config.yaml
num_hidden_layers: 10
attn_scale: 0.125
init_std_down: 0.0
weight_decay: 0.15
warmup_steps: 567
max_seq_len: 2048
MLP neurons of a small language model. Each row is named by its layer, matrix (gate and up: input weights) and neuron, and shows model dimensions 128-383. Each number is 128 + 32 x the weight over its row's rms, rounded and kept within 0 to 255. Numbers have three digits each. A neuron's up and down rows have the sign that makes its largest values positive.
Before each neuron's rows, "fires on" lists the tokens most often at its 100 highest values on Wikipedia text that the model never trained on. A number after a token or word is its count.

fires on: "," 26, " than" 18, " or" 13, " and" 9, "n" 5, "t" 4
L7.gate1175:154138099107140075130111145159132111139114125094124113156125219167145162156090188080141167133165105137133186164130096145074166106142166150152145093088154097159080137086158105046144160167099090106168104103118126136200116143134165116143127123083160135156194193138156132104056140187150138137177123117146132102109126107183172165125106151102119144106141143183114147162139092082113164149093140111145054130185083156130134131061160183132148123126107098079140089113132071111112108054113166075129104146119070118129117100127185214110118103111138101126130119118163150088137139100114144112167059139077166113084087176083137106144127122143106162140109125108152198130124103095113070126086132140154139111108111128038063117143112094158125185107176135118128106109113168150107104187147194
L7.up1175:083128211139127118124071156087131133161176153113093091124154145142131126118089143090116139157131124199100099104202185122124095092150139122089155144078109125093135140173092101165126103159129133109133126078162080085104116129131158181117100086116167118182077140143155176160119104126096077089135121095128135114149197165028085183121164114148082145134117169131103106084136137156153124117067113129163150153117153149185092166103121136155160103205149172122053097135129135148170116110161134131083075143120115094074127153178164147105182088162119108189118102143111120132163147107083096103173136129162139060173146144135140098133105169120106145163143107158189188122215191146122146092108128185099105125138147154139116112177128167127116109074144141126114139094196137085186146144171139

fires on: " |" 55, "," 11, " " 7, " where" 7, " New" 6, "." 4
L7.gate1088:103127156131061125144132125123129119066150089193158184111128091143091158177119141129110101077188146138118179128120138103125143115138137181108124141140190154124156180126141080158157125097102147059114177116094072179114169146128195149110132176088136183095187123098124088107081116168130132115077179159112127138143101084116168115152127086106113148156101128093104178108143109124150132108134113195131105096190081137123085119156130171128166068096103077192110091124095132111112133156088138097082114103135072182150109105173144151103070111103143078124140070178152138078141162097179140089148084153167117127127108151081078159093125129069138097128044161205112144057145153173111139118152131103140096111192083140081159091129081078126101121148181157141142107069145134105114112070104165
L7.up1088:121097108126119120172146176159070076145107177187144085174179123147118054102112129140093106138135116132166151135146118140116123110127100096155156108116120129172104137111183159090126160101145195126110093146105231181106131110118115129197067136168150200144181146064143149096166137109106130112143116099105175071169150117089140105134163138110092145123056112084184101153099088147109131132154095143116116099129097069123134124105133130119082138095126180112173083081064120112129152159117137201137119204159097076134123115099113150083145161152146109195144153167109097145115086141104201151157121095103142093105095171133171124074165124085094155106094117126134082148102097114153148123130163179136100159181117068152133054191112128128168151094099146118152189088171150134148083158149142

fires on: " the" 43, " his" 15, " of" 13, " |" 9, " as" 7
L7.gate870:071069123089182081201136165136095104170127097146169125159148126108128119164148120128135076089104068129100155158161150079159134111157146062113108132120191066154161167143122119115123131097126141156096150170183115110123138135145098050119130121103101151176175147177078140101118157108126162132157182152092196109159182064097109150150160107115165142131132080075081128116129100167089125101110140132102114113135129135163128128112137175121092159143114146079095093086073138115111122088083109194124138132137129127094158154101167151100105128134117105122076187144157160160120107124131192107101121088094080075152096093132142160113159146140103100086083087101181098030140096094158095130154160166189094157111139148172089119193128138110126172151160201154142134145126120097134123166074161
L7.up870:163144078073103138043146153160141085113178164100141120150114166156148081091129102150198108091162081137098155082121146117075116093148169099130139148110120079084136130114101196147123099144111106132149080086108082139126113119162202172140086061155111126128140115129127131172145136067078131130110091112143094102093098134150112168179065154157137122130127142138133141082132081110085082148124138168127090112172164130123124120080131108144094130147126151135151154159103130121148194076098161096085134158112108105119130137219105095189121149169134128160201128099172106147113115077130103124107163107153154194140111104134151092125141149063085127148153159117137135161151171145165134107115161122124177100020146069092108142159094180130118116105159115202162148091162080105134116090153105

fires on: "1" 30, " or" 16, "2" 12, " and" 9, "–" 6, " but" 4
L7.gate504:115138097050136119156059142139128122088119190182106183115183126105129093141124145160151093132094196102159159128137113069098153176181187052079127136145133097134087152095090113081183109151112064104176139174109142127132172147077155103163112098118104139140142116117138102106124152100167110090086151144103137051128079138055126115063068149201109115110148156184074120081131112144150136149139144112171165090125129135148132108159130164143160117165130112117092159139062138132079160146102135123132151111151132162172127134152205113059075112119136127070141155152107167151140169173099132156153103146086111157134109087097092119107128144109083081147165136151162122117122105139182152112112160130160127112079102090143139159142163120118130177165134130196101164192125147155082153119117156
L7.up504:069092105093057160166088158179120136117145117138167095081108125096143123121143102114092158183101091151129166107179146142143125198159139118115161179168189111113054144098132168152088117114149096131181163154113142153079141159070082144101146173111094092123092166179124087162138115110112100138076103112061113050064132122095100112100128129133161083167165181169134060146118108098149129095084130132078155124129099135084158135051119094086106164127074044111105114129109164169147125101194159097153085116150212144121151132125189124108193131120139114141097112148026127165140070072131157137115104131160104114140146112139111094051141077117126166143085113074099098144079125056152136140089181170162082115164124154110119149163096166153162143101087147103133147109118104152115163179108119

fires on: "'" 12, "://" 9, "ra" 9, "é" 8, "ir" 8, " re" 8
L7.gate982:118150141128147136137129067141168117134120094160075173117156084063113076114092127079123132173168190141172118089146075162139144125097086082113113159100090089106110103168117127112135138111137093092147099099127074191108158103141076111132104081164090113103174128149062103125109125186077165125109116087099103177147140131188110127153106186114157101059104134166096171141127119119120139170120168197112162200105126108121097120098148055104127071144226133104082164102134166116132154126092172127103154106176175192206124104103139164136092138142167180119182107103139126115105095149115106166142069145113163130152092139149146182109165084088180146125087135132157127106192143139119165170092139162137185125183116085068099125114125139130163104146127126172086122161124167126127063090131096
L7.up982:091136105135199131110118134088075139162111159083116110181156115075075076104086123128160121138117181127142122143152156169211123097091094092111130206155100079160112096088146171133136133066219107150113157082179181138169140127149137101130154183123163114162193134148119136135131098107091175099075112145082085144168105126199114136117114133107076109137135077155156175117079117111135133135130094132139114154092156109142131128134117074113100150092128113106094115104141177090126135156110142129121108115101133157108146130124117140175136135100132127122101095128083165159085094146110143187097067104133099087102169099137167167100114120138126130151126112144112160146138104131139157180075139183160084101157090075124152169184122155171077062208144155157116130165155141128089127071107111

fires on: "Career" 14, "ly" 11, "y" 9, "cle" 7, "Professional" 5, " club" 5
L3.gate249:113102116168099146159170104158168114110158135123118126114170090128079111074169174157128142117099134106177115082144086116090122066166118140121133142096098106113152044091137140148150155129136147092155087109128140117061094097071117208135201108168084175171162132103079098115133207158192163141174074138171133136122136183157119110157102096161150116068146138128137138200107108126151155147131156114141172193116095167122093064210196178164132098103180125139123137106077110112124084106110147175121101130099116185151118136195148133170164121193129125145145162113168110161126103149158126090112157084098107150164112163127140189108139105099179164077165131142076085173102103080126134076114114082080132124140198152125137099118173124086093144153127120080160148079155113133166165135110077
L3.up249:117146159132150141143110183159150122064103122115136070087114149097157154126134090162122180138140057202107153132085085100138146185130068140104121078154142158134158101133163161124156070145179094100141097089144174099183147117099205054089060148115149124123152135121193133114145202113105156136095089102130147174180188067109156108127110057118128114099155115130132121116093168132076110081171124151153135146169102097139139129132185121062144100125118155118141099162096115109110212077086131139163115153105151112131059097128149122127096144135070151133157121121124131101145202193132107089096141139175212090147150129102163186145119164125131157146105088130138093101159174184079176206119144165120122092112100128141129117148115152146133065114148120064153152110154070166157111143170153

fires on: "man" 48, " back" 7, "ally" 6, "gan" 6, "ine" 5, " Be" 4
L3.gate352:167136102074144154087083111128134185069143130101163107100151196054086153147092145107113111105097210137091122108147119144108127138136107100071100118119171173118113134089121174110131095069070095117157123117172135132122089069080080143101123130101104085130157134157122106133121138177082191119099136178136075156107096073133158122134118149058121105147101097117085172080093085109095094098104145143079137137128160173132130072185148159083119077089140110091146145076131050141127104104113149118110111113174120159154143148158174105135132105120076164147206106110104145167118079088114203143158196104077110113107108168185116121073116133109131168122143150153195157147123121111097151120208095099082104090116095041149157107145128190134105079121145132156089136088158108120176154142082141
L3.up352:100105116097143183137123148118079154119117157103102165088123129116063139104078180127091180120130165084115183190147126116136140143119158098193128168198175122146198163119119148139140113132114135152116042128223133079123083157150088099106160118157136098115145115113160173158151090145113140082192060188127064115084166122118115143156133058117200084122140093132102108078130061101152110115085043124081145185160118129096111135109192125107102117130105122135183074121151087113112140111144146103142110137115140129147120124108171186225175096159096137160164107146072087105128122097109167107155135168138116189145127117149157104132149124126113138180116077149159142107168163198112106112221125128148140141115037121081103141147102098171108097106141143084128175112141100122140115164148132

fires on: " any" 17, "ra" 9, " those" 8, "y" 8, "or" 7, "mo" 6
L6.gate465:106136106095147145088135079127176144156130077163132102119136105120158126192076145147131117096127157095127132150152122102157178141189153105099109106087188178093113193089128132167079127131137158148160085123143149133148161132188155125099130141065074053090157142109089072172125082137174123157144134129155184130162101097155118084077148179107155062169067113145155129120118123148125117075141104171131120114160147151112089142168181139109094129115165140141131085117165115107159189090115099200116173161130143142128188116149139132145127185144164112105163156137124112150152117143103096084095167146108104126147098174113068154089112154145215158119136142166142146173131120071145163131116074138084123102115134125125171151079152209100071138135144086174102125159128099161146129106102120
L6.up465:120086142173179139112112091228148149134169126103112158146101129067157138127102138120127095127169142146123085140109168073138057112160145095118167070195194080135162134068112140126107171153168161143087166113174103120167111093101128184081165064194183153132183103102103129112123120098091070089116039110128131145142142187143122159063129150144160101087151176171085101151122084104107155168142107118149149095121141137167157122115172117133117127132157100112137075070079085142111117094115134106112154116122082127167180114082158151162133139138142098137142157096117162196149151081109164120117135111191199141146137160113139137138138155124140145169140121115142149109164084138161131144117112144075097128142127171111120109141075123171079146079078157161136188169182167138147110107127146

fires on: " No" 30, "no" 21, " So" 13, "mo" 10, " so" 5, "s" 4
L3.gate593:121128119111120140150117118188105115147108121190141072154088088123117133069070128115197131101135172153129077141169126085106163133111199096121121084092154086164108148139078161135101094071140104091131119100159169093102117170112067120120117110162146074142136143100124161185143108106132045069158164130138139143154110114138182082103117136092112115081152211121119127154109130070158131154110129152194108152080146131126132143137189140114180116111164150163117087171111135086134154142140106098109202103137123114170097103078169100053122042087134066139137141122147128131150109157125112174142130127069124194152160112121145109153118074090107079167118132097109165102182103163130083126082112105100078119116132106157155146069120124123149145085167181125172119155107116143147076193137074
L3.up593:159104129109123129177103105144143070144166156165121149185104144130131186121101065165121099064140135125174093101104100117122100173077127114164190100140145111139132181136107083136153134130126087139151117137128143121165164081122154097113129199160145129155051087100208143152150099113128160091117106107168055142107123161090157160134162141071193116075147125097079150158073097130136110094139109101165145061110151125137123159113156103164110094072156161196126156170119113141140167121167114177120137150197146095151176149161154138132129098066167158119100146145176109154114116105124071116209100150114159129136100076166152145072091107109089121093107151141191066145139166125178130105133098129134077089146146096097122134127123133152145094121121133091066164136182147169156183087082102

fires on: " for" 42, "." 10, " to" 8, " However" 8, " by" 5, "\"." 5
L3.gate693:176122180111143097141074139193120135103127068110147155122145138076148084124129075101141170130101137131175095097125062104138116191183103154080146145158124165124126072185144106154165121130109104095127116103134147196140092104136173130126096152174131159110119223117162115086115138103139122150120170067114117087111133161140163068119122090184062150119153161187075117121088131117060119125105189165094073113124182176110127154141137078138142100100089072090183135099170164142123186182181135151144076167117147102091134125123084099130133156123107148167117048126113178111140141128151060183103159113167120162142084154070172134132109132129131147135114102140136144149106077124132148140127185145124136173107127147076138126130123121097104112099073127114152075105142179081117145116142202
L3.up693:114127076118133099129110092092158115153159116113143135097143135129199120121132080095142155078128129097186135085147090131100072142097075182114098132127124127114116127129117080085167108155195116138071094131106200137099141174116157131157101083125140116127125196160161104088129149163158161126143094125152171133117133101122184079138125140148104143162075154178096082138108095089109133133175183099124123111185115124113079117089060133153187128108187137185141084108111155115075171142107175154111170089126042100141102114187120128153108127135148156105141152129175073099162135082118137122107151110173097118124111158097079109155103161151127112149120077121174106138155094129090103141195137108102160148077150092142170100145110135051171110081087139090158165153202109171113158127134194

fires on: "\n" 50, "oc" 6
L6.gate680:110104078162101136120093068074129113098095132164091151150112210076168068110174180122141090100145176189071097155160084118124099113141133167154095099153124163090135149156090185124090149043136104148139144178115147106075135085216090094053124098135100088143118099111127096174101078138090061131187113128154150132101126138160161121128145136110123112164176124154179162165089099124147137134135080108154180132107151137105113166139155155096090133106113132206166069087101100169085160137139097110138128169131142164145167117181141130121158167159095120137118162145074126162144140117095074093153113123131166176135170138134127120092139138114143137133107055148051097143123099140089139139129183125208134124133097152144152133086124158169112124148094108113108162064123123149092084145096093
L6.up680:148182129153145070169127098171153105177088192146119101146077107074202132102098147096143126146129148123109089106141061071140176139125163161194057118194144144141113133082094129047099088097120108099119175118165134139172152071182058098083143100090149108118189121093160168120173112161127112136102172147075082118075128117105079080192144139193122112152105128095080125137134114138155118116114135124154164077114171140165112108098095144164132089069059190128179136108134145109130124129101147169157142137109129136149098108145133139177176120132136120079138156080104110108147167183099147144131108125161168178132114100150098105153105083122149185208110068148131116129156180139092092177083045162054170166159140154140089091051115179126167192099159135089103175111098135123131127088143090

fires on: ")" 35, "en" 19, "}" 13, "})" 8, "%" 5, "in" 5
L3.gate282:195153143118151099118092141109147116115117101149155167109126120170141179181111094151117135101170132138124121099155142099098157147181106196150107100122123111140131108083124152083156108139129138094081084100141176133085135186096075108153197130130105069086164041191057138120111164176169191131190100160150174085155136116086173078082094126140136102142146090085118109112161143124110095167132123043090129137128134112121151082158147177098123177144138194085093170100123114163082080116054120127125083124125141127126152159108072131123187148162105141172103179117154108163126118070095156085141208171133139122169099117119178142135130149144086146100172141116124124181115199162165054095189062139088152095157135152166078134042181151103077145115135135150198143141205137149118101142078114
L3.up282:079165095069115144132094129091097190070196089090122130116068072162118149093128146092080144156151107166137182124106123136077134144103132163124161158154124122184158113132185113129103106136144117113099221146156206134080092098134129144154138103194114174151095131156131174119122146156183112132072093103154105161091145136092106122102105141090119123179074108052060176058162108122103102157075046142128168173100155145165149097129105167121158154113129153134178159112116145166209108160132156097128135095156167105115209118139078088204104134151126117164173146115159180087145114150156132141111164136190136121085130103102119106108126107163147098132114090108080150134159135089130088088128125115147189154087191152201134094096081131170184116116149137091059134095163168143112178077133203

fires on: "2" 36, " and" 26, " company" 8, " owner" 5, " band" 4
L7.gate268:094138140093136181107067152157121157123081096135094133108192146127101126097127177190166116067173136076175119141167137132103126184169125096079129113126087069143157166120144174124154129111163096127206099083101214153145162060115110147148090165215148150086151186125102071124186168116157141093171170073087076106114142187093150143149107081166136116066084053162188110146127105130172137091178132112141119061099132112137139120157113126164127107192117123145101160143076128066116111097103151126152173135130152122125141122107107089138167119159178111097158106063100132105105142182096141182160099152151111146100136132116161154121166139069126172161126142174134121174117144141091104097107178152102131091103058174139139130169108094143172165080097198200152137139147130170164096152131132
L7.up268:109126116161056130109192119098134107133183122137099158131118090154138092090145119103113142123152095106114129069101162134135134102107178122148162144135146132127174061157146125127158096192092122108093070089160189153125142135138108073120072140104117116056107122125128034136151170169134105199124085081128128096106113084133086094121136170173142109073158114173110026161174122087093134190128149193132081145122133078164150150108112134155125105101030110081092151147093121136139115141141110133122087117156197107169129095171165152150120137158131160100164155173141105188057175163110156108103097105082156187135173136102118123108136062123076132116155110141151063104133130173104135126108113118156132119092164068086128138131119142163081128148113146109124111123110108127072161139134143

fires on: "ly" 53, "ize" 5, "tis" 4
L3.gate1216:134099170063113134176139120155129162117101153182082175174105100150108121100091136121127060124110095194114166071110199125121159097075190153110182137102149107158135175171133155131085126097077142109095139150181122095107045132105118135110117065125111152149109129089128183125191133141096179129163141137201092098129086159167130165116089075123117152092183068047095154126169097121160105212168101174143200194139103131150105067099148152096116126150172172168115157176165083177131148132111123073090148107143110135174153144096116105116126180164096104093099126108140118135124092164083081107115155153099144114163124159113069119125092098155145104125141104132110147095127132121137080088156119136156107129100178109118162099069129129121124148170160079125121112122142093101113106124104100
L3.up1216:109154072109128118173144167164155092088120054127127094131060118093079062079076168126121150119154127156089110144163085106102128131171130148114124198153158137167195131147158165107092102156168092126173133074123173151150156071143046106123048093153122097165115137123153101124114098134115107099150116111156075133123125096086117086108160090153159106174152094191048109092140139085108149159149132133100148155143110145182154184098173129120089140142098069145164137149183069100156115086129089070141111156126143186090161179105100111144071122145102127201098162135096134082156140176166191083134135135140162108105184154135131109160134130100115136170097118106171148187092106210125122161155078141158106087067129180134100133087102156129094127151116139105159091095102136126123125121162121

fires on: " of" 33, " |" 18, "o" 8, "." 6, "ather" 4, "lo" 4
L6.gate958:123142101132171104089162115114133101116111133191143140153122129131103155122136097085152093098184178144137073096118170172083188139112149116101090134137105200160108157134091172131161075118097152117107110105118100144166104127125133152167101119127090124091142195149150095108136185143168126099118124076111171087104098174083073098153199155134162155167190106125123118149110103110135168109153167143138155200147097141054070177126089137057114133194118120130119132078203181115162121143132161172144147172167146121104169096075099168122083135143145138135139120162106133116117149133102196079107166127104122169137150150093169148119116106115129186124177137125141136080128108141114178135119167131158112179132193142192142153110111138116045146182219121202181160136159145134162123108117108
L6.up958:154157202159108115095127148089137166076142082073110094168128133104056213164097136131150109113132132080118206141132084088211154124115136088124200099152099132142082129125130118090080151110114109107139172156169105129123112121140099226122104149133077099103191118119191167079090044129154064129127119129125111096101081163141106151082149136072108137136094116142120099103144172071143145063152100142133155092083124139139099131110110209148095156124138147124146154087115137135174119101127084143124136129228148075170094099160150105183164136146202104166140116142107144175133092103141133128124079129113085145158084106105156158098103164119067139127116085168191158141076107064089090091110064072161130108150134159091187110090047109163121084129111134162085132175086116122080125106090104

fires on: "." 22, " of" 11, "em" 10, " a" 6, "ly" 5, "lo" 4
L6.gate619:204111117084185092112140141076178085160095148105099182114142132156119188166095135124067129112081214156130143185129104064135157082146138147115151119084141146121172117101139148122077135109112063075069154114096143178153127107118152130126096133128155096144168167186109160087129173137133113152165153169130101153130137118127120067122145130077166131154098130111102132157137136099122105129164105119150183162159168157090092089076073140068125075138185100172106131130117134124132158145148098086140152165125154106126076108167150191079076109162132149127151112163185120119109155108086142157114145126080163145125078139143081099110161090107139150149101221099114132102144103182064190122116228097118138093092124085141117119141083088117117142158166168175113116139138106198075027187095159
L6.up619:129091073091109081156113126154147095189123140137177086077122110093101103112074079106129114175092101183158119111102138117116120140124093101114068137113154099174136147098141126106092125109165112145136117152105131099165104163105080113162141134135164153149156180165139137103118192085166189135122119164108118078050093173112178160089089153142130102111110153166083137142140122065115125138081087072154138178082095153048101162150102098131181138134107113098138113122089160119150102109112084140141085162131122119100115071135088124138128204181174146197122094192136139155096077142124131182153104095124074132153106118167119164112134139142142098105108146136098129135084093120141082112110135131153111131187121147148118090184067119085145137137101099125149177108122134122107150120160140

fires on: " and" 46, " to" 13, " by" 5, " only" 5
L7.gate1104:161130102103136147093077107141134129118087141145104139103135104132098128153114104112092150093152123091147149100156131055178144149210118104114125145075169121095136096142130144153145183130122088122190127151109111130094143088124204131107096077154129102177131120171070140149172165098121127167172121075193083099106134142119131099107093150116194135147120137193123076125159166174153134122064159153134098129136070145119184060118102113190096111092124123102140165075148065158091114113198142145144126082108066118106127051077098178129135100148091143074115070142103118129136160164103117118114134112125111180168141139093145088092132168102137165064164139145150201158118136162128246075113093156127141141147140114121193168109093093139070126126043150171069130100080113167139117148158101
L7.up1104:145126106099111157127181131111094118105165083178150142167143106195168156055153141127090081129127109127152151079133156125121044174133110096105125146104136122100128150165111157165115134173125090140157110155108175097073129158133175164172159151151136137069191161120158132108099130155138101137188047121145152113123129153105109198139141149133089151135095148155144092114078178087160148138085134147131161113147164096159107121052130096110139115105185185135105125144133105122153024176129148189144101069135132081137048151074148112187179122092120133112137199087116089141082089094137112146126119099129160123083159094215186111130123098084093125150140152128193131148088192110123195112131126092139127123092149136136153118134130130099144124080093089075114151115124159085146103108116082

fires on: " Al" 33, " Pro" 8, "al" 7, " Vol" 6, "que" 6, " Ve" 6
L3.gate1108:181174141106145087127112108071156144185148080117172155108200130061099125146125116120117133143059122164156147142184128086143164161106120130135133079116123159118133095105123134180163136131169171110121066134169199084126137187114101092103175100121149132094102072114040183141149134175138174136182137176109058096202135089140123066067149153121156133165139159096105211062124191177109100148143101179145123064154115132086144113117156171157063066121134177141133138158131078167072113161113110106090136141099110127109113054144085144180149107111087150142109160111133166167090129144141135071152095132122159182114182136166143162145115122141175135155108125083151156162079062137178098126114150118139188098091130123132099197152132120138152102147107163124099180115138159148154159095167111
L3.up1108:164125113115146114073177091113163172084143082138167144130116176089142072059098091177140086169136148147144104070191130133135110169163141115142155150122077040126135132114170122092117142092109163107137134109178118121125164110152158088108106141103108109210119121153123135143119091144135137093148160176122164119147096094109065180081071126126182126123164130134120164137067143129139137120114115146140081120138127107104174116099158116082167101164183142180151111112154141108129117118187098128064131124139077123101142117175109107118111081114175122094114177125062132216128058128128118165114063179157167084106103067161074201092149131141159126150154056178187139084105138154064112101137101031128106136123128105190149176134127143077149085156117109104068139122127138054161128140104152

fires on: " He" 19, "ed" 15, " On" 15, "ong" 14, " In" 6, "at" 5
L3.gate609:086156067149130083146153116120144096070074159120120174141118173112077111123151213144118143086125167167137070118178051174150088124091144106151125176152153140137134070108124112139112140158126188119163142169167159099123148056137119135165199098093133118138081142096113206132140066139152080182125124147115160119120141161133138118108152140159146077109125096145145115083148091103192143136146084084142154132116184111180110176098149116154160072121140177163146115167098100126122108110123110123065091146082123135122134105187139113123115145062122099162099137163093127142121077116169158148120101126104156103146106140137154128048124136149144104189162146088179126108104083160117085117153071112142153070095193160136105185096172118150088145187140164108109149149128107117085125135161073
L3.up609:144106129146113142140164175106136086115099196122170117142109112166136151135137155116087141122066168162109119114155155119090164174197121107094109137082128086113112090136133139089100144122121170116135146202126203145144125128136196140100186095167117102155140156204107195170078165201171130101138104078160105138124086158129112086112148154101209121090080147134079152097114112154170123137161104170095124105128142108128144084087100146149158071152161112146103133158109176103106087133117087179120156071184115110056129163115133186088189138084069147128107136115173124113116164110113099150158094104117125150147106151133113075117055093169148140164074165071096105145103114151122175141128182125127114110126159199124132140128143161119101073146150137144148137139121174145157119112129168

fires on: "," 33, " (" 17, " and" 4
L7.gate603:121148092184111163097080148144125104173116054118122045135169130156142143132129176154106157103158156154152096193107090141066149109135158187152143137110111059151118122133135076116146145111168108056109115132141164111115160112108124157174106119130150094194138139096168168102185055097092059123173156120082101073138163059079177172120173127107130115130086184090131153144149174109175134132093141118171137099166081153169082074159093112116091089125137096096152068084172157086095156049159083106080159132108193097111149146113029155143114118198121132136132135119126107123132096110079179109117101174122161134165143191088103193140131147115170120138110110147156100134115064129088162132092182052144081165099090184114093098114173116129100086133139136178154065150189097078079169131108155
L7.up603:089087175136078187154138099054146170131208146142105096178159149102124130084095084168118164159136132150088105131096155124125145128151072133100116138154132120082129097146146088185097196095100155104126116166127132133114153122089109164162098216057135136217122168118177116151114147117131127131073134166137118123148118154079183113090127138157156130077139100123117151100143040141086082204130123142106167130097175082182090151132090163132070139055087132147133046150125106141138109098190118102107182097108139079135153125183178123091147081103181079128137137140093141150166127121121093158144123113156131091109131113089178154122136164173111135169113116188158094111126127094098143153128180108132127112110114131113110102106100095176159163153165215126145146080173098158124114121157097

fires on: " Al" 25, "al" 17, "op" 12, "ol" 7, "in" 6, "ar" 5
L3.gate692:128149056125139100089091095072116145138131161146166098127138163155114117127100058161134121102132099147116143172181135106145168099137157142157151128121122079071127134140106148137091127141162107119120106093146090131111167141145159110096140062164161133106144115086116168125097085111089195098120145106149132156135100136165146111150157141054109155069201097121111146083130126120164095171111138124083168127129136107102051178120168128106135116122185154145104091132070142162122105119055125074087210125148111126136091120090085155108099084106073170176150096122087079118123126168108120100125110134175188166141142157115181125137099118093167123117155167107134147065133107194060104103115153069083178106174085090107128198070157087110155120167129103153059073101102097079092143129122114
L3.up692:165065136136186124118089109101098164150078171122190111197122073137039080159163136143116042160148137123139190156123165124153101141127134125109121132132127133194114156174138138169151097149127090141090148149111092139088106129101151143172173082122144109136129168168113138187156102082118089154119154114126138182190144092160155151133131170081103103111161179118153128173150164136151139144146117176152167140127169116108125190096105115126177135084141118088120104159164157118103115134183091036126089138098071101160099139101151178077084088119077113141118122136133076127163115166133143148137154103123152125141096114164079156120115132190152068153138079083122132112155130147075106104135151085153070159091067162153131156180064109104140063125150157176097120097081163153139126136122153

fires on: " re" 23, "9" 16, " du" 11, "0" 6, "er" 6, "'" 5
L7.gate216:087110099115127160139167078143117146072071140121067176132113081073166127086092131201147149146122145164085126094082124112123170134123090114142120050131158068158150115139070051160123146127125143134098131137147102125108174130106101097128139110109104137118123155179117115096139102160141199122118130093101138136101125126169164158172156162111133148150102130135128143162150206156150103162160107155131138149061064065166082098087161128118111088107171142067164189172157074121110116099113147167149061107129158140105175134147161121057138152100129169133167097128202095184120122181111087155143144157119146081154100121144146136147164086169188150133153112098123165092176113197103183157090075088126191153125105135146149177115163119135114112124118129189158086096165094174143133133197165
L7.up216:093162119121161152184140122097126099115097110159102172114095155092130133103096178085131149124111170164116157080158181086107113119143073117112126094066021060155115151119086114154136127104120152121127166125100172098099101132090066129165117117099094197122148151114133163155118092074133118071160092146108138145160138070116117139117187107111144115076175155120125165132135126121107130122142151142092127154095153069133166055100103187124127102095093116136141151122148149133101141140127135096136177182128171094163145154099107185197126164164041111066194101113132137176099110185120081114138080134110121112136131178114126134162149106130098112107161089086125127133219113124060164108078105147129123112152100122114132134132123122116178173088132123168148133090136134127115078140096141

fires on: ")" 46, "%" 15, "\"" 13, " Ga" 5
L3.gate717:114155124146124112150157093099153084124150149069174115100105133168144150184131194110112125122107072137073159086158059094091149123108147172122156116133129132163151069139142137123122120153102164160133157192124162149125111158085136140103191081150120142140130156170119170174133156138099083168188039130126064153130124105104144104128111155158111061129155098116152050133136153108086153108106112098124115183141080102122163154110166109158137096134098174114146173129166119145134145144107110160100115081091093068136119167145147124136150112147173132111123162103080118133091147095104180166152198143114105049145106177124134153110153130134137099129157175138102160172096091125129101097122143129119180114060128150135130102136150121169088104090113143095184156139164145142119107063150075
L3.up717:144171128154103102084066185116088107143144075122136120132132113139112192071172128168097101160104130089151156090131126118112138097134144140102141068174166147163123112173085113108082181157185135199101133160114142136105107178151101161133181169102109115120121118179143165142137182155162133146075098099139175108080062165101117139151165153130099165153075093122132117136073132168121127174158169095107113129145126169129133176164115124119140131124140181090110131058131151184179105143088113108161063151061124066184186141123092143165115117134149156113126162120170093108167131196142165156132140151164113104069154178151135097115172146108153095115127133146086156202141127135163083099184101111114133146067137158091138099068158091119138156167170156132129172156138085099105109111185078

fires on: " |" 42, " about" 8, "ly" 7, " of" 5, " a" 5, " only" 5
L7.gate1131:106084133143135105149124128101136102206075160143103180067126141177174113161181117122118097140104097103162155094129139119122158167101166098102122142094166113153124174135161140129175196086066112087145117134153126116156086086169179087164112107165143130130161195157093104145121169137119121158112178145136165092141098145119099126101115133073101136077152127154103101200137165145097167091170152158165038143140125174113089141085109154125170149139107092185087084193133133078114093083080129147189083144169143068114098116084142187080083144148118131116145092187156101154146137136067138137207150153103156127176077080111111160096095097117188110114163211073119128128176148121069113132162192170115151152099061154135136150182096156135112149105170110142153153126074102141164126113128205
L7.up1131:170127166088140092165116130120132182131148106126085084128113075125088168211124153137131155145145104072122139148113139204089127158152101142106145041132132125079094174114145123087147135096131062143148133161179153152143121091147150153169120106118126089122145143149127119160134115114197113119146205117122113124072085123084098145114120064169174115156147127107196108165070139205200073091105112074138124111120133134133088124093136101136031160135124142132119138120141091143108079184104128095163113099133101168183130168047164089192116117151141143129149119197063118148122135107163163194119122147098110121119134165132151064073197134161141150117176143133187121143119127113150109157088090092113142142170089199167146061141110167115180134112139181065098171129070093112132144093109080

fires on: "\n" 36, "y" 11, "is" 10, "us" 7, "es" 7, "id" 6
L3.gate425:102071055151119085150090129111120112126179066151067126146080200136189122116141127110118119113079127172135079188106130092074122096075168161119120168175146167072152162162109139074108159086119116129092162142179094126111132102098177130112165130088128131161161061094128128142077081193102230156152116133148110118156163104149146108137104150144054105071163191113140099133115156121095123186112090111082147177128087114127143137115227125123134116130113112123179085156116131122092144125114117117076169114145104134118105136166158081150151133129130100196117111078077135109121095205091067116085136135126134090153187151131159060129079157067183154122120093134124082139170141121105128119141141116082164058146111143112123169107122112123094124084106070197182176100146184055089128058098098
L3.up425:142102141127077108107141135158126119121155150124102154155055128060136170143125104085147096093107154085094192116163103083193098143182133077121111170104194075149110140113137156110091087111200136129096147112129137044104117045150077135087152157066142076113121170147136144174142135101120174152132158158126105171130132126131140144157173153176123100106112136126111167141088130086115102165160153120096113160075132066143061112136115177124099193084121058161131160149107062120176101106081093094104168194161167112176129143097180089201109114162126070149136147123178109127116019129179105104125100121117148087144157126108097157125096104116155185094117138160113113130142118127140109082145097116085138083061119162175110085149124172119097106132110136070208077111200137168125102084083127